From a checkpoint of a small transformer trained on Wikipedia: 8 heads of 32, no biases in attention or MLP.
MLP neurons of a small language model. Each row is named by its layer, matrix (gate and up: input weights) and neuron, and shows model dimensions 0-127. Each number is 128 + 24 x the weight over its row's rms, rounded and kept within 0 to 255. Numbers have three digits each. A neuron's up and down rows have the sign that makes its largest values positive.
A block is one neuron, or neurons of one layer that tend to fire together. After each block is what it responds to, as a language model described it from the Wikipedia text at the highest values.

L8.gate9:098102125101157131176159147108130135130117164166142086156125119100125148141143119118079148135107131117121142142153153101139126159155131130135099133108129128113113118139094131145123095090138103146155118098135120073161155158116154119130117137110140125141145153151142122156105162115148129115122142118146151172173137114090144147101088076192127134177117132090114110106082133149154182116124
L8.up9:139134136125120100105137171139118125108156165123129138102137096140095122146105121128124080128110091123121168213130142109134118158159118061133105141129123143135144147165095162112087116130127116121130121109158140128101128133148114099126176124164141153081139127143152118145132161116157109119176139132108118140154139123150132155101097124118135158103090147103136109119140128121133097097140
L8.gate37:172116099141126122149153100116140144098150143151100155139112133125170125145142133095141133145138121155132140122135143141127158151163056143109131119126102106159117151163155105166122124097125163157161143137158094112135133148125133105097139163130139160117154158127141129107146100137123127136135133143157124130122130094101137177167123092173043132127099156145130151130140176142119131154115
L8.up37:138106145127131124121130180141076131097121139139174158136111118103131124154109084139125122125129074176130156132150100138159151111098120135161155172159115133137156110110092122154111153128118129155101160127166115131143136175098134141119136150152076181131140141173105093110119098148123112159155152132144149099128162129130127118148164141151090146135115104120149115127117115140141170143100
L8.gate73:122103128151123138162159101122126112159117137141092147119102140159158186077106113117134139197137134078138141144148149133150137112129098145122143107078174120144121099134116177148160109140087123185110158151135105118083128126185147109108184134121163109158147126121160142146117153101119099123087153179154167132141142105109139114126107082142117127152136118133098110155121137134140112124137
L8.up73:043122153179124164142107118122152113159151156150111145065130109164123144135111116152113093128158110133079093106137124118109108103180127067140102125120108151127155135134139121147129096109135118116129127166128105096126191115123077148130135131146140161111114140131157149133161149161134103131081117148160130145118159118138131131130098086113113137122115118118105119128119168102152122157097
L8.gate164:100139143142099144159155094146157147159168114151135126140138127133144114127109137124098110114119117083107138093141147098161112137126114111108157147112131073119148115185119074114137097153111108145095144121142130145144159129100107145128168164145163100097142138159187142131130125172142158101104134064121116142136131135136110136119099113135138126093107165074129113110122121149148143114144
L8.up164:137139140126160129140124134134123147089125111145132089071123148121127173195132138118142143133072168148119127135112101143109079123124179139169130122109157119163144093117099147120162110112169156136141122133124123122134122143102169164087135130113108122164122145150090117115108127132132133136105127106144140150124142131073135164092111189140135132117127160113099151130104110107138169119084
L8.gate203:155134137184118123167133108109114136102136123146097148106082129159119148138117152092158142121119145086114129104117097155153118116146096127145143112083079134162138118118158111150160102147131134151145131156146111082109113180117134083112139086135153134155129155169125142131101113169167105167126092125139165150136161112064087149083104119135164134120162144122105129143102131105147113102086
L8.up203:120133119107077144174120097133134138140133150108127174105126091106129137131136134099095131128138128173158161132174119154147165167167116140099114113167102110129145119116132105159096151084160108156156187154144116168111199123108169157103126177160129138143139167159114160135137142144133122123122145130144152138108168118102119120155140123121143113107114114149113158119171130161124121143151
L8.gate257:133113159176134117181124130106133151097092127186110133119124098119121130157131117036110117160141074163080152121133104094122103140150151141164102157129094094123120095170167107134110121088125109133143162136177116149141203138113150139115133174099097144115114119106143072130124130117132119138085130112166112088151156151093131138113148124122097103133113174133075144109099148138125125104140
L8.up257:169148170084142133156112168117132159133107133116139133092083124151113118133137132108111146158130126148122146117156154111127120131111138105143135161134110109144119102151104123138123117100081091146158144132121097138166147173102132120127141122132111133107158146152125120101169111161136189146123123171104104095101141106135178138160129106161123103102121103153167128084099144032132100172129
L8.gate270:143103112164097148190139091135166092128105141152117123120131137145117109154095119110113131126160171114126123149138139084111094149122132094091104098139150135138130128150131106106150080149085091104118160131140183125121170101119147123130120173128111110166116120139131138150165145154146105110098135209172165088137123135089159105159143118137153116150127154176092110110136165108122139132132
L8.up270:125130129110139162120132136163119116146068139127124129111120110154096115148103141178111062160075164126152087107111074158088104103115148084123083142126148108136129148140146110114115127121139101107111105146151112115112147097130165134158159183120089096160140134127164123152132138146147082100138105159132107073105159109110120134094152133122141097148139163118148121136150151146154103135140
L8.gate343:130130117151091141166149101099140124121128172110145105139108119152112104139083117108092110123151100137198140168156179093138138191099095097104105077115103098076132111139119107132128092115138073124177136154096137133116160121104117115120150144119126126107137094147153158165170111167132148129118164136118073103145101156124175135157122116154138142145117114138123129103106128100177125091141
L8.up343:125137140136121126128191128161090117129148097151131151094115142094112127107175144106102168143161127143131163127140041134140090159122124138144105168120147103123141135131056115153126133119143143137091132124162139113133117156129120168137108112122131136102136172147117166115129147131194126127121109132124155141114156178139123135121131102137142159147165092172135097107104074129120143147133
L8.gate354:135124048162129113141154137128132137119144152153107138108146114151123143145111117144128100105122121091157121132135128097118107134142099168141105124103136136148153125186162144161136109140111083112087171105080131111147161076145089125172154131096151131110148158161120160153112134137132118116109081141133091129125148115122120117132149107167135139186135139126100080165118128137111142141128
L8.up354:175131132139091113124138111132097132102113131113116144100106153152127067172142105132154145135126133150084163123160133152134109133162116119126094117111088105129146083077091129182130151125112110148116156112101158123113107152131119092088143148154123113117105130141138159091150143123141103144099084138124152109138127118134126162158090128132100171127157191137132118151131154087145080086131
L8.gate395:113132101153110117141140136097160126078096118133118133082123095169112097124135153167095116117087115137115140179082119167110097124100104112129107147112131119147134130167128137211162092134143100146127129158138156085065126173111143157157090120139161134118139133144122093134130081122160123168126175145168119098157150105130130144106117156149118143109134105081110118122117146161138131093083
L8.up395:118153159126151119166139132100093144110146122134073147161128097191088136137126158133094123120127116103158105122112134127129120107105122126125106128128162109066148095119154115112131104152110071111129114113130145168127176160111149137092091127141124154167133126153171121200153128160118125139154126147183128132131139115131126133133119149144173145144122135089093162101142131117125182145141
L8.gate436:089138125134126092154113116065116141143096134142122114103117134161118110118132141158123149135127124132092112149150137150108127116123108141142163109127100137121106115116118134138153123122140082100151107121119152126112129135126159116150124152133120166126162155161108113121095156147139124150115128107139110107120130137130121134111150139166135123086130121122109131153142106123070105132154
L8.up436:075127113160139114163111133132113083131141178135068128139142127137159112164127132139145156093125109176111106141106116118102160108218082162103128098125151104127119101127184144119148133136113150080117103125146142079146133117145095090161115133117167111101104132102100134174129125099101124122117152115170110170124112164135157133135132136148130151092142161116109136145139157063096129121141
L8.gate506:154143153147145110125135126137121122159103074109155110163134129143143130151162115091120134148162120128148135102159110164157118112151125112134137142115116155171130083137143139108119191170103105116127169157129170085109130106135120145137146153134153159101133135154193146139134136107142120157172160096100140146179117125129127164150112148163144148131094155106120114131112226137131130077098
L8.up506:132144130113141150123114152119152150168128159131114106118145115165109090167131123144103132105093149109104151113135123129135150145134179133164179148160111068109151139146115112147118129135145128172138153139147129118123146130137113140149133106152138107151145147116113157146092126149117119147118142150096163179177147123125093158127132141155117113094134106173101139107141114137151106078141
L8.gate567:138132174177156106143157101119090138129125154146103195126137103145131124141136126105109103143117158115157158131124166112134110106119155108124145149099119084143160116131104165117147095133079129161076159133140150093158121167111172109136117149160138123111130152134142135120101181170160143123125150141164142131130130087125146127157104123136132150133117116140130148112145140130151143114109
L8.up567:086136107137150129149108077122113163120147149172137143099115107152100083123145144149124132145160161081117101154154113161131114107178131169154128162128138130160125094130157157164165134171119122141138127136107114143094114140113144100095148133099118085112108157133162158133133099125126130182135044129129143135130175117099117099135114143105117105107197150112135159127129124144129143156102
L8.gate579:155130157149128127144137124105126133097111139148115144109098130148081130170068125089099094174166104157168162125151152133137099159115158113113141157102101086138142110157129142147120110163119091134133157179133132089110146169128160095147114142164144167132129117135160132112137143167138120144071146107154120087137105131117159121139116095184147095122124124132079116127137143089129135136139
L8.up579:116203126123100168135117093117136141153146131120107175179118146126094120072135144129146125106151165180145191142126149128110122164141121143183134095131099113124176126125146090112125140126129117142092139144135156089101129138091116125110117094114127149107142090125146133173136161167177172121093154130172136100077154120126147189155124139143119142113135116136125135131124143125162133157141
L8.gate591:157120114144137106152129135086134136156120150109078117126130121125142148149119127132113108128141117141113118114155136112143133147120105121104143126143165108155140140122146162120130095140132111133137127177118184130162164146106154100140110159134143097161101127200160170145122194131137133159082176161151095133104109143104169126196114103164102147177156154146142124132110132106131104082129
L8.up591:145118139137076139118122138130100145158121171152156113102127131158109118117158141121128107143136118155139135141134129119106113142158089121110101103153092111145153106106123087153120131088064078107158149111080074129094119154123154111095096114130146140133121149098125125127167099113134122111106109152155112119086147152180130122153128100081124121129170115080103119144160152157153105130148
L8.gate664:125141075114163106151127151127150129128078145142158094102146100127115127126154126137115135126136139099118132129092159138150090150076162120106096130121152171124155122147132098108163101125136125102109158128169111120118140131132149143122091085163122155129125174126127114119124115097137117151101132142135108095171157112103142145121152087176092127090140102126127129159166121128175135099105
L8.up664:076121130131147191097140153166093127074125084103122130107138138132141143096160135160152071105125164126161104136121092178143121142132170174084146128090101139122141136137118098162147129101121131155130137145121146141115127105110129113135087141136086151113121175131130131133108100094137097140131095098111133141178141126162103104120159121126115134102138133120104122141115148160101065097144
Responds to: Clause-joining conjunctions

L3.gate401:143131124110092158170134104158155159126118123113126099147162112130164112152103107153117079118070137068131118130147112131135114153106127127066122139130128128062127122122142112129133107166103110086158116101126134135132144134113166139086137126161143085113114094145136141099119150157161113134078096164130118094123103119127124112076155125144138153186143130120074124127106119118125157135170
L3.up401:170126117086155151102179113149106135134137100151120165120138114139150150162100125102128115161125148104107156175083157155147101105152108103119139174141102145138144103124146089132153132142142122122137110116127105116128140110099138118116131137104109164124111116116124142131084119106137124176151135150104144092134129139119112122075190116124078180136162152151127134132133106082154122165116
Responds to: Coordinating "and" token

L3.gate661:138120159142089112133144115098095107144132174137152126102138173093123154140146139098121132126159173090154130135129147106134140149163112151092135129155104106171152110116135162130082133105161169128148114121127122164156171121106178122132109122133120151161139094137144149129076149125145118087131144142135088113109123158140097149150174131157167133164142170116083128136130090131089110156084
L3.up661:120154156156120133193116128126095097127123116146105123084113188128115105081111134119140186109123149184157114116122123097110165120093124159159139140124124111128144121125105132115163136146089107104102112082117133137128117158145112093081127134095076161067129136125123124098176153127093156075125125153103118128097112102118133139123131122109139120084138147169129143120157132104116102155112
Responds to: Possessive determiners

L5.gate120:127099070127123104125114142180072096119124158141124150142100101132126134123138115131102105161128154080125112111137117126133132126111103083151145128116089112136120100179104137162089115104090141159141077123092139102155111110118130106140153118163184096116157088119124091134141165090103115105127115117086087141118104119138116123131157140116147123123112106139107168137083134138139124202107
L5.up120:183126132126125137142079122123146151091154095139082170154114188131137132131174121117083110133171140066116111125125160106109152134118129135162111162170105125132153145134179133101133118131107089154142144133108127172126141129118131145159106120133130125115116141138106129147149098109157111128118129104117126150123097189118121119116100112120143137122115103129136117136089120137141091122100
L5.gate385:134126097126177139122123101119117107124166185144074123097134160105142157114075130116145154149142126082162146166129151125091090114099102113103108145139151147125124131141116142126111117101099135143147132146112159079139156168105118111128129137112127131135119156144162092129141129119125118119121079102089134113118108135162134110160116079093159103143108103110112092127096167109147144131108
L5.up385:119122134129112113129139152157149133140148108103154106091157134145126091141165131116135100119135136136140164116135134079119141132138104114136110175141091114131109137155123135129149130165144104165127122120128113142129122090151172179151141092132112130143133108161124147136144129122159103118111158106116132140143153170129148107131121112124109126148107126119133124142134162164154117122167
L5.gate474:155113081113113134131153135134128103134111083140147165097104109082115098114136112147100152153159121133151115119111139132176173124161147152107113119136130055135131104123167165119147133183110069122173113147147128124096169121124164114154139145135118099124112101106146099127085150186135099110127156130094119140101087136098134128133122153118164150124109108123148123116118169084175146102138
L5.up474:101145137146105083111110116118080087122149120141132165142112175144098107119130138126130154161128146137119162165128114077144126183132134135157143097145123159149144111151069111078120173131128113106138132129151147150131112141125122183117111111168136120122109121094139117110148102152168125105119129167110166122148141147146138157118116116113142177172111097131142142145155180131122145176133
L5.gate602:164119116129123115101140127121155163121146122143131135124139136148140184124169110123076088154151108091095069134171142078138097115137118128122095143175131112104128063134089147082108078125118144168141084092164101101148155110143152127099141183130168146138133121111139102123143167150161122126125106170083103152129121126105144127131130168125130083152081105164123122131071150137203100137130
L5.up602:154133167111143101125136138078129130115143133123117108093112105128098136146139118152104126107127105118111134124130120116143110115072143142104134107128121118110111099129084152131046154146143122132141095104128145115129138143141164102095136181121134116163136153146146118158165151160147122128131140157094146181132117119117108121086103144112107118128147116131112163106067100143177140106124
Responds to: Year-completing digits

L5.gate75:107120130138147135109153129115194106137144167132134156105169063079114141127137138114123132140135085098163149123111171116153195144168087102126161108150134182066105096162119123117143144128150103131088157110121180122128133147143131119142107130110130161122143134145151109133125108154101135154112134114135118064129123191132098135127147134165131101125130095143114093100124145132114140138153
L5.up75:074135132144111097167150170141142128099138112163132160146137139116160135166092127157090127132138092103100134150126108126084111112156078140156136148147112126119108156124120144127055137143099127156113134142163123129133158116083105114097090169137137143149148124157134104121121117166146118157108108120149171145126151128135097121134109114133177183164118163102126130124094124085098149136128
L5.gate587:110105131139145129092131147123144103107115131170157143117121120137088127137145110130150141139129093126098117125156147118113111125149121146164183157134096145119134135132128132124138143165166118135128152160137149121134133122066111102135109136101130160121101150132122178128115146132110122173138106141138154120142133107122121099134132107113126109104169105106136084153109125109124150148109
L5.up587:104128126135128109159149155133139138183110112120114106163114098117132138120093115136158110127111093118155134116115128147186129113151156112097172122139108099116114134154154140110121094139127110099128121134142099124125101135103130157160041119070193114141123128100123135090103134150140136153145099099114100157165121156136143115170123113103132118137145111070112123148124118108073124167129
L5.gate608:092094105136130162096149171129108115146148134148131117121082100110118162130133144155082099158133109132092155139158160157132148133172130134099072139146126154141156114162118171125148155119079144170136138105124106123131155094128150136116147152150129142175170179172124122140094147123116104110095143117149181127102143156133133133121121102188128131109165126146133114136094128106108111131151
L5.up608:125120133126104150166131113131166115118152140133117110130142110121125129160137133139134119111132125159120122130116114173135119192184071129095140111169128126098123113152092078130127137118157169085148156159127136125147129087151135123066102159094158127133132162118102097107104139132133116118150127112159131095122134168129165105150095102100155162087140100128118096123152138092108108144138
L5.gate689:154124128122106085092108147107133165096122170125155128131107114135106093124123121123101145152155110117099136134179117117124145128142159144117186158142103117156196086144103113117140120138148114142120140143094178102122145132132154128154136136180129192114133079113123171141067130131143101149143122127156114093146142173145130131121121130137151150111134055162117126138134102153118150096164
L5.up689:128112136133112136083155164169152131127094152127144166108131159129071131126087141120073129155173113101137115202163118122104154180157096084117149185152150105117137124123115079120140097152127121189144183151135166116132130142151134103092139157171124151100170145097126166145124129136174117120114131114119157098142131160154142115122070137148111114126130084112141101156129141104153122122146
Responds to: Clause-joining "and" after comma

L8.gate29:112157107135110106089128154164120111103128188111160115151111113122101111142127138131119088112140122113102154151165096139149117123147103098127135128143108139123140123130120122127130146130109147169135169140091118113189172132130112137108155120165159142125161119137122139174126137120141141193121129112120098123138116125132168156106104138167160138155089060141138123113107072142142168098137
L8.up29:161146131174166148172154108139126136126144098125133130139114118139127111173147145130119176131148117106110108139125138081098156113107142097149142096136129092112129141115149095117160115082143112113158084142158129094110156126093147104155130165129099138093130127091104135167131110130162131131184138125133113134137154124117132154110140134128164103104109160127126180130099103138124108140121
L8.gate55:141119098093165100099107155195128141109112100116157122121157085133145094117139131118117139150086099113113136152112094135099110143161108139107167162096094121142133104114136120144126109113126124129111161116138071168172097138129155144145167097118161143150089129139127133109148154129147123140139100180112143123076142102101165142128149107131089105131087125135124126114151118150099157120140
L8.up55:139125162114151139142147112143139139216151120140128112126115135111134127181103137166135116166104139095088119120134154142120135128108106085175137104122167129102170142104104178138143141108106181132111129130199171127174151079099112145104144158152152140142104087146097141129153102112152133104124127079128105153139118103121172162090168167171141136104142148130159137136128111130124144123148
L8.gate63:161131123124171129104118104126121137147074103109092089080123173145077140142117140156113123135172123105191095098117170124155099093149101069065136135118132126144130097143147093126137081137094114125133104131114145141138096094123129114158147124170125140140136091084146142145109118168146115158136118124109107092124070145124138139133149128159127180113127102131121082149123129131141099105124
L8.up63:121129083097115162117125112135111116135096070125100116145102125110156127082151105145111141107115135127150104135088150135123128142119066141094097115170144120165136124128124148165152089149142133134117061106155097109126151156137095154092136133099141134161093130136082113153129141145106138150141123147097171111098136117094123128139151120118123136100137138147116136081179137133130133148084
L8.gate86:122107086112106125127112165154149085118155146103155104156102132113149143134156124128133129175137123145122162154142147128163120123165103125093127131086121117132125107137103123148128147154099146139125172174106074100164135136111107162113151117122160149099165117140151126153116134090119149101139119131114163118130120097123157140118106132113123127109106123155192107096079107104139138071158
L8.up86:114143093175130145131119121136107127115063101121117143115126097131153101128117136144112194130121099111125131149090138101086107128120114105142142161150171119127150154138124133122173125092147146202137113168159154128144122143113101101109135122155135131154127123097131110183126128166156137147158127172134144124125114082127148153140098147104102083114112099150159163158102112110108144145125
L8.gate88:152105153111151087147113141145134112139130142145142094134139077124124126150133102106107085171097133148116125157135098142125093141118130107108096135147143112139136089170138132153106131137076098125132116173102126109123155107143132147175076138140136185172126146113124117139139146112141127166126148153148105102103138134127154144114083137121131104166065117127095126114136118123111153155111
L8.up88:125108175098115130154158138108127158112125086117155123082163126089136128130147114109123109139137112068126111128093164120116164086139116101167108131137099140074158110124128117182200126084120105109140125116137107112104117143073101113105162150088085144115096107104130133113147147117129118137134097159143111125116156099101163139120150114110140090135112182110110147128147126096164122141081
L8.gate92:128114120113121141136115117137161134135129113116127130116090139152126123124138142174092074140097088115170163135142152146177111149116140097129079142117149103156104146108138145122141123143130121126169115137132131117147099148120143164114174112147126112197133116147149154111134129180106115157107133127100129099147149133142135089149139131143158138130157091120099097116165112077142112109066
L8.up92:107146125124143129157128124159102112103086139159112139155098119151152133106157145135111135152117110150170114105092101121147135106101143141143186155152152115170103133138134165147109107136139160171154151104131136094137117130098103133123117093148131098149098104125123133117170078183121116108124109094105099119117170104121160133107130123127163187160117132148150150141090142081148138137126
L8.gate124:155126113123164114133115150154151134107159127139159135091085133140127085174139150169124119178143104108126160099115121125120148125122145081126157124100119122119137135130135138160085144135106104124150148086168123136111145068125133087181140115164178134115132130120149134159096138142110131141107152131139146159176121125141128140164093143175105138121114121121102093146159138174102114098071
L8.up124:128153120140140103129147118134104086099127147156115114206107153151127114142163157084138105161139118131101167130137130115103132159159107116171094166123081129118139126129150109139097137138168124156118150143142122106145120144117118173116120132122148156079109148148164170118090113124143120129166154101106106187167159154125119137113084167100099119164146154129150131115106134114109097100136
L8.gate155:109121136085110116112098119154118174158101146127093093120098103146156096143108136144114098134151161114152126146148129165149105191140111124110125142119119133143158128141185112165126119155077093170139167126116161141131138135158146135131136162144152136155108105163143115133094136146135136159102123113133133138135107132147163117107129118129139138146106126138141131146144137145157157114106
L8.up155:127115143113144105128149155160123130099136152119165074160169115135117144112101119159087106148118101139114152122154079143157116133122161122175130167133150106155155107168136117143088116105142138125109138101109096126171105141142105156165162082120150124125115134155096140104119122134136121113151142131128145124151127122133083125099086082103142109150115136124126120127123085119119143134108
L8.gate222:171144132124102109166102124151140097164085171081149090134135115118119116146137148097106102146132126106120127127111139096152111137125147089099142098133137116150144113120144111077086098129126125120140136147115154120165117108150154130140139145165119146137108087122136138109140151111140180145105139139095105109109098121163204166131109128163080141178086103162123160109105148138147103137129
L8.up222:105144099116149143101136104180127140139135127156133168151117115106135133115145132144154125138111129118131147103137128142142105121140120168110095115112144116122157151159133158154122163108119159167123158140113121130135105106142115160121131099165138142096136139115138097137118109128150144109086103152133117090111080111128160119104129083157139108111088102110153112051157112112132122125133
L8.gate372:166119118153096111173104168119090164146121128108129158129098144134129084131148111089114157115130142084129116156154125110115163175083140136140113108147136152130101106093082120111135102095119110171157124102122151133107161122123140109147092127125151120108159144154149121109098146161103117156118147103138113101184174126152137120155138111138121120162114148111103121084107182084139130127126
L8.up372:127103139144070160123117084159136106116176139136158149130086164108126100167205118104112144139148109112111176157129123142128150137119109131159111154127129110128104153117128127127116138106137139172092107092116089131110132142154128153139088127114120126148133130124139110140151122185075145124115137132100156151122159167139154145156118139113176113158111170144154133106077137146147119160075
L8.gate430:113131105115147108171082142128153129123147113121120119085115138104100133140141144100120065139137137096140121108133095111128163117111143179126129117127098106148151120111090178113123116149123146119146117133135100098133139162132138125112120107139098146105115122116155094153121143117153120159095107131120114101121121119115120131102152129165154121120091097151110129120150133079114115125145
L8.up430:103128129105099119088128159142093170121113143106163150134106120117198096113132134131119114138132118101106151147145135094153135115119144136109163119132147108128138115119171086115091130147137166151153202132175133111148156088102097171161144138114120091127187151172153123177110114143140135119138153136097084144114109091158142122121177133151122118109118112147153134120095136123172168142149
L8.gate502:104119168107168121102141145147125093139137126142140095144107087126125087165107114138145103141077099154125134163094102130140074089143149103132150114127165104170107113142140177136136118179105131144125164128165176114135150099117095098117167116146167175156149138169167133140131121116137131121113161134147114172132118107082158145163155149141140148136148165164178141140133094168136125140103
L8.up502:136119107085121095136122171157085138138150127157129151133087133101111107120162154115098123129099128133138171098141100149121146126128108157136114154146114139132134154143117110112149133126149104140161129113152115103104107142108091073101108089144117131124106127130124161119105097163127144135134101158116127151084167132130100161119142067134192107127145123154140173106068099137116100071115
L8.gate520:150125136119116118148158093124144145128056168153145102152078074161064129127115114155079161135125135081106134124143099120144081087107104137144092069143144084146100101154091106110133136125148113153136106085132122142109138136110134109141138136119138123137119143157151121118171132171130150137111117158114087171099136171127158120170133124088139081157139159131132096104137103128113131069108
L8.up520:148127136131128152097122109128156150143101159120131062149090103102126118148125118144144120187108117069096085111116130110174066102122109148136127132069116116119110122131098128151095137167106143135155071076113155147088082099086167145142113125153122104136139082121185074111124130110126119130135137175117119124123123127124166140144117162120149118130119132115135157093133108090100168159142
L8.gate532:133128171147131104112158138146078139121123128106142114149123122118140112170131145120073118163180103080150126081147117157150144155127132121155127150161103110162140102138098159164134145109123139138139150124140148102108141139101124128149157127157135143124121094130120118160136142139137122173156149143081134152176155161124124151136107127158147106181101118153115134137096124100127120125141
L8.up532:123134104093138113159147116109096145170132181121145184128149111144097137117139123104108107172150154146091163100118110097137101127140156104147143151148127116132151122106131149144094138126114122126139108141153166100171154125096137123115164142103076136121132079111172151104170139110173121081136131169123069112115133116139184119096132111108146097129117106175126131137087150126136136107095
L8.gate543:125133128094122125152138077131153155137127105130128177135082114089143107130118146159115130139107130113156130135167084174140135162123185095104173196120103122141141135124070134128128095154131132135116161110114171086130195143119127128138087127140156156141122128169111090175116136129164134157119158165117137121123146117145135140141121132104132136125145071137153097130132101139143146107074
L8.up543:153136123125138142128145205119139120121158068134150159139113129081163157103111100096143172122141134145145083110122135110137126126098146125128132122120089103151106109109109138136153095123107115122124118123164136148160105140104107108064138127108130112093131083134099146141135093134106148140143112138149146088112103109092129164148173193152145169129101135151163069086116127101138123109141
L8.gate609:144134070143101120176152139163113122129142113120175122098146134129148131127105123124079144144128138089121097123138110105166129132162099093132139135110140121151131093160164120132102125156091147114127126122094134135161126074128170102099120084128151164129155120122101150140161103135155102124132116078133148151165084108108116120129160138122139118120116179130176111138123152099128133106111
L8.up609:111117122114142149160115140105115113101135179130144126120140151102159173100122120106127138128149152100136142109150129089078126121174141126179128112083141153137153084154101170128125120100124159123136106143086103129147112121140107101107103110154141156116128099105111171134132137143168102139089122103173147122154151126120136109145104078138148151159135149179153132158092163132182144154123
Responds to: Word-completing suffix pieces